python train.py --hidden_size=896 --num_key_value_heads=7 --bias="all" --init="normal" --init_std_o=0.0 --init_std_up=0.0117 --lr_mult_down=1.5 --beta1=0.95 --lr_head=0.00535 --decay_fraction=1.0 --final_lr_fraction=0.0
MLP neurons of a small language model. Each row is named by its layer, matrix (up: input weights) and neuron, and shows model dimensions 112-239. Each number is 128 + 32 x the weight over its row's rms, rounded and kept within 0 to 255. Numbers have three digits each.
After each neuron's rows, "fires after" lists the tokens most often just before its 100 highest values on Wikipedia text that the model never trained on.

L5.up901:089165136137138137163116170130160121130049121156103092131173148203104127055151140170174117120121140140098142141129006148173104147106104100090132161138128152124126102125139151169093134168119122137085107135084114154112123095121142109158161115153113159119073138141134153087129080165137096151107132082092103165146084133126123058112112071128105154135085134135082144051095152131150112118047
fires after: " "

L5.up3349:124119111148155131169176135144124154138097144090137123124162144164137131109150105122117120147152031184095106087147141113096094166102201175183143153151088090182153121127094097057095091119129128106170222159170085112131082179152197122085138103104136187139121122158146094143101114151118121077110137143138151156119107177152107120121106123095145122197136098126142090134173137112119108144176
fires after: " |", "|", "-", ",", ":"

L5.up661:106107199085128135076117142132109120099186145168105105081135170058137118157193169147102122116059145076156147114056149147139080189099093115113144115136124133105137113085131088095145185119169156052075110123044133151089103157127137086125159136168131105138089133128107167136075157147128108094136142108066078119115075176121147115111152065143168121198150138105154174140124129103116100162130
fires after: " ", " |", "1"

L5.up1914:100146135117120153094034062075084110159183080206031136110089082165157095170131097107140110115110111116099100187129107149121137141129103122188092121075121164151109148133121064152092127053154075106087094165103157078079135123131087070120131078130050133146154121123124153126137108132092216103150038109150108125114147189070153123124161198140102111162174118121153105114145088142060104110155
fires after: ".", " .", " ", " −"

L5.up3265:066087166121145089168104126091085133146162135077084108140091098088100110133097130146132102107156112121147144103186166154142097058144067163076130192146155135104159072081134123163151115134124129182147073174147184096070175089114126117118114196101088159155135124133140189118125095098146117176153122127169101136150164090028127085140087138105178110104158162167159120127130067121130160117145
fires after: " ", "|", ".", "–", " C"

L5.up3341:150136112123116151150109088152091153116158191115129130148165112137120171189132128142113105162195109110144136103075077170167111148198093097100162158060128126099140135093122180119142144125096102086149143094140185145118066109108145153137201115176077175122161162185103099043099104135141118141168093204128114142080149100164135114087124122099107066108120068117129134090137117134100089135163
fires after: "19", "20", " World", " War", "–"

L5.up2159:076147086155115161149075170146155065147107219072156111074171100095137073150111128133124174157105118156146127133114045118152098099098148140176144100164116182180133151184109123154037167101172102116080104137138083092159073086107151150081147089169137121107151141138130109116154110143096180095117114173118059112144109176165108132108113142074110106113126141148169134098133095085138143121108
fires after: " ", ",", "3", ".", "4", "5"

L5.up678:141106107091075126059146125199127097157160132138050120167135184162128128126132103141137078071102082082160172136129183153129095100111079103146139144166090105135154140160111076164149150166136112147124050146117154081112082134161129091146139108076131125190144143177127140164080096070169141093155124179172101172097172088075146134148103125126120100043124107147135101157139088121064140134156
fires after: ".", "–", " ", "′", " |", ","

L5.up2005:142154120113117146143081143101082166088145166126124152097164113160113113061081047099094134101123143131165109092191116144162152116139090157149092139180111145150123130052124175107163117163185099144170159094111135145073228166149082159170145162086135123102111115110101103171161130135188104108103153067167150089144075128101177167080139159127089103100138128115192097146151076106146095145161
fires after: " ", " |", "38", "19"

L5.up1278:143103162086131129123135056121121120109134163191139144108147120113168150113151094190135098136194111170155114153134076137176219110095080141168179140088105055173132123144115136119118119135078140085133159172116094093124121161126140173137121108075110122088145138130092140144132140119124162104105156118123099194121147144163126106123140097144109144142102165134152196120136142160160146153054
fires after: " ", ",", " |", "0", " Tier", "1"

L5.up3405:117136141213157156162157093145139145143108133148116110089169127127100113121148147180111196145072140064111124061113067138071084151132085158181092143106185180083133145078146112127141084153161170157114098075119127117118207104146161114114144167125090125198141132067122161130106126107163119080166117106143098128165107135120159134113140100106128190107146144155122089095208112153156128088117
fires after: " ", ":"

L5.up3044:142120100105087154140131106145078112136099173128127155075120083169129076115139131107078098147150106113142141136163089116081168135122104084104134118156078140138113112143050139144167112205118140148125140081114134131146126111156091139109146088142103147144157117179145153088170147149157125174099230219151071135124141177087104111109118166106109102158150116075144101144150136151145164146157
fires after: ".", " "

L5.up2859:146095110127144129123161089132157168129117138118136123156104154099128136150140131210188093184143132145104141117122103074091143138090232130159129145113096097133138134179112066152180095104113154129134110156060054106056116081125109179186146147098131103134119170144117097149165135104185153104141146195187190183133138123102077128155101105149115131159092190175080153131173161121155093170174
fires after: ",", " |"

L5.up2758:107123119086119073147136110157098129168129189095115118170158129116141092101140084102131154131171060152177120156152120086086185143171117085110119124109061081084121094116110141100086189055120164097111155137128126181166089119124121101076166136101085154137102085121062125131052052150130168164124108135123174065172070136103144104128140120104093094131108167124105112182157147088152155073103
fires after: ",", "00"

L5.up1346:100147093108150149135164089188075113112175124157112132115143130102124164142158121191110126127116171139144114143098127126154155093174162161094142084179114131130106115072125146176086125121108080137179072083121171141085113124094124144128109103123129115079140147164123116104076135098101187160149161081131117115128148128133107164138134141113113163122115125134155058114137166118105154085134
fires after: ".", " (", "19"

L5.up2110:095073181137095105093099152111135108146128131146143121143072116101133158140074171138143143094102156126146103118109125116096099146053104145158100157096071112132129104173188121111050152094110094102121116154106115112127148122102125118125145107142081087072052078175107087140114161096141109171117081118110185112132125148127112118081151129098128117153113191232095095165139068144145101141174
fires after: ",", "==", ".", " |"

L5.up2248:122162164143130110106143148193130135169120184137113067177097080097104105160215140141086161106148145131085131083141135141152162129127143113154112174097103140170091156110155114151132123104134131136084130139146066124039129133106159145153119123150114170151161143133129120092070116109126137157139185127150070134148023131130097196194120104145131103123184087178062180082127092087155084145074
fires after: " ", " |", "0"

L5.up1885:104144114185172166071119164088144067157161101179132185115141151134147088137105085135105105134127085148103171093140107134118144118146137122174089080179139107118123153103173090131113111134082143113115239111127060127138138102145074145098117120153111201120126106120081172139125146134155090134066179070104157097159083151164109132129113115203143128123092092131126146063085179155151118053120
fires after: " |\n", " ", " (", " |"

L5.up76:116122091117080119138151156125162201130147142085132132195137167126108112089154072192155224134124143102152093105176127127226135154138149149056125123116110110150089087087147150134129155142104109108156181161115135148205138143206090181131101143152137098182075158045095072161114098070169131184149088164116122125153057091176134126076139151123071186114101168099128118171160078167044167106115
fires after: " ", "\n", "|", " Website"

L5.up3017:145128142166133132085100171098116154122102107156209169165136102172203119117169064155075116110096072062123085105152133196121127149140114091089150151128124162096134129167125102142144180064134137057156146144118135156076101099094125114134068109106144152089167124042164151121124116123147167071143145173178149071140116158140136174107128103165189066082076122153131199158075018170087119132100
fires after: " ", "|", " Der", "20"

L5.up2790:090069106079100101141075170109108136120170119133203104202145092114255076085181092160104139105164182146165097118161133149175157119104086074188109123139088086103131076098108097103134119145122103159096107124132146151149086164116119200161192145148078158142133131111109080138170112152131131104107186135113095137132135179089137120113151158169116090121110160186157143118142116142157059091107
fires after: " ", "|", "-", "–", " Ann"

L5.up1284:090182131086074184167130092104112161133044126111039080099081147087073102116199132149094103100164110197095141123161152088199142058091130164170107060255109086160145139092161127158141116091181098176153176140140117141142106136157159162104076151124130119170097107142097130169136173088091129151132110121094171182092111168117143088161142184112104136134170128177080133104148155107120127139118
fires after: ".", "4", "6"

L5.up3504:185137109154140136175114096192075146127146154138118124078130095130184112130115141108172071124154120144183178142092145126167053148164137192141194125134136126101135074108112137088068178104192103100013107149146159125128103106086160098101115131154141124188039123131174092172185164178123151176154179121165117121117182114167112139135120127075137126092127171095114080195099106127091150105147
fires after: " ", "-", " early", " a", "1", " mid"

L5.up1321:141139101073130171118123121134147153142182126130139146163124141140130143098136144096163084104174059140095153087152109169152146147137146051171168155131150171171077152133099141124135070139096048072146147159168152122132119166108104154089101086147098131146122094130170114174109133143120096136133076131167167105093121108101150109130094120049194107139132115135124145108083099097150033139164
fires after: "19", "20", " ", "–"

L5.up657:152168133142142102114117103103139088111064132146086130111144111099179159109130101152173137115146189163122137133176170159122127142000243194114094040140117133090107096128139132146101167101115130098139141125133128077145088165139113159139100190068110163131117118123121099097062147124088159109194110163078202107122188120177139164133147134106118103157153211092114127148200166174162131161092
fires after: " |", " ", "|", " the"

L5.up890:110096107118124153105110155161104126108149082186155108112115098108122193205168150147127160088083185120120133130131147157100164172131171101158105085148126170161119157089150120162117168133095159172124166155099143105097085161159123085115127115105095173137150092104150070126157139108112153128075108114208125119109128187164146111123126156158125144087082157103080151162103139181096056219138
fires after: " "

L5.up3565:128103100125104158168187096135126168127112143095104084110134141068073185059201144125117148114164149104113121135171128162125141075151213154124116045153117155116118144127137078138126123139133111158154136109139136145163161150140133119114155067151116148139073090109155119085134143138055110101116105180120117123116141142128139153092141131127089117170147137189115078165144068132142201143190
fires after: " |", "|", " |\n", ",", " ", " Gulf"

L5.up632:161117113137112153103102123077151138176143131170146113142150104065131170159126116058125122070149096112142072128146159124085101160145101110162092138138078133154215156119148131144132164087106160136106175093063104154113136141103122103186137086192124082182152183155158108158205147155075100114127105152084140082087146125065192176134083145103109122137181143171061099171138096152166052148138
fires after: "19", "20"

L5.up548:104105113056144094112103099103115176088090137136144176135125127137161055177163055130168150111153153132105113105103158112136147127128154095101154171123118083115173139129097172094138106130100129123114140113141108139138120166147086154150135157106109156173156106115155141160123128064141095133165171165150106104163140089072147100093081104183120155127071039119102160135122109097157128126097
fires after: " it", " It", " was", " is", "It"

L5.up1704:170078099100163127103130115138096158148121144148087174105121095093109098095096146123128118124117115166129081102121120060155129101116129108064168152116156069168119126135132118129141133156164140081135106201111120119068079131132141114120144120133080206135146204112128115127076134150166126098142162143111169139142121147114107143138145141085150123100139114100075145091146103099087130117128
fires after: " ", "|", "omber", ",", "–"

L5.up698:083074131097109150102144123066159122094120124140041133123167156095119132132129113129098117133146139167069148127061103160095154088185101084143129095149090144099157152090124167135117100153095097071117158159136072189115099097172086118110069086197075151181117148120104051099146125134197132121089137151116108107157077138144132156135131082110166103119128126131096135133109146162110166220108
fires after: " ", " |\n", "\""

L5.up2472:150115100087097156111139137071097137167080151142124159203159116107157084141073087133105129151103060089212104169169076144085133115185085136074108148127103118145105143200080118091090127120093136128124162179158109107142197103118092128131141104139179132115138092125120128102146183159161139154141143148140112098152068180109131081088143155093070126148146138122132120166104160098154157099135
fires after: " ", "|", " |", ";"

L5.up1092:142124143141080122142067116117183180138104116117122125055163179129114095146101067104098122116129049127140149121175079124117144109166111111134114180178138190066111146139124174098148113152106124160120192167123103160121161189134113112086139126128149123159144120147139116167151118076101078061164121107089127050106154098141140152101155127066212054123121100093096101104126096124110108047038
fires after: " ", "–", " (", " |", " as"

L5.up249:158112081137132165141075116142146161187133159133080146131118182156095119148164107134082128132199136160140137119103136091127110140076085155110113106159134134158174147104075158129108199159092124177150122126092190162123157096122099125091142150121128124193133138131132142149114107157136144134094115118125095105110080143156135145151166143089152144140116099117157145136092128191074074200141
fires after: ".", " ", "0", "5"

L5.up394:138114125139132080075143080145114115103143131094166120088153096176106138143111105066113085111110122108194117123073151085129135124176164116104114148131126108156158110119074143149087130109132098117125075111146073134099173113118111157135064157140078137173136149084103131048090127117151124094076119158148114126122163157112158104102112115102170179107138095122145128186126061108139129104106
fires after: " |", " the", " a", " is", " was"

L5.up1471:165121133174106095129150179063131061152198101116157043083113143167122110092140133155141206064125083106131171130089142139159133133107140143129158094115144150147127128106153131135170119144105056103106155144132143066121189147140056175146149183150098138091101137113140154139137138148134091115085130147178100138129093088151088125117151100171152181131129115116157156134174138131177170135130
fires after: " ", " (", "2"

L5.up2645:132095164177155114123098135119127147154207142058125159095134120064200122150156137159116137100078194125123171121126157138105136071170145113151086128126122140136123095123096118141138172154150118144032154129104152158099097179139083123176104145112170151210152087147127037129169129190103125162174167136094173129143134089128157103104142116167115110110129123094120109156108163119114113203105
fires after: " ", ".", "′", "1"

L5.up1094:094118070088090086131134052169175094129134139100111153124124103255134097120144119102170160105136127133123161126140157133059087117130111117143093139173168147181118144125129119084155190092103141104101107110151149098137098107136164155138170082156134125148110129121097146176145113115093052172144130144164112117092113157127103119104091109132146124168151143190113119123101099136175112171077
fires after: ",", "3", "9", "12"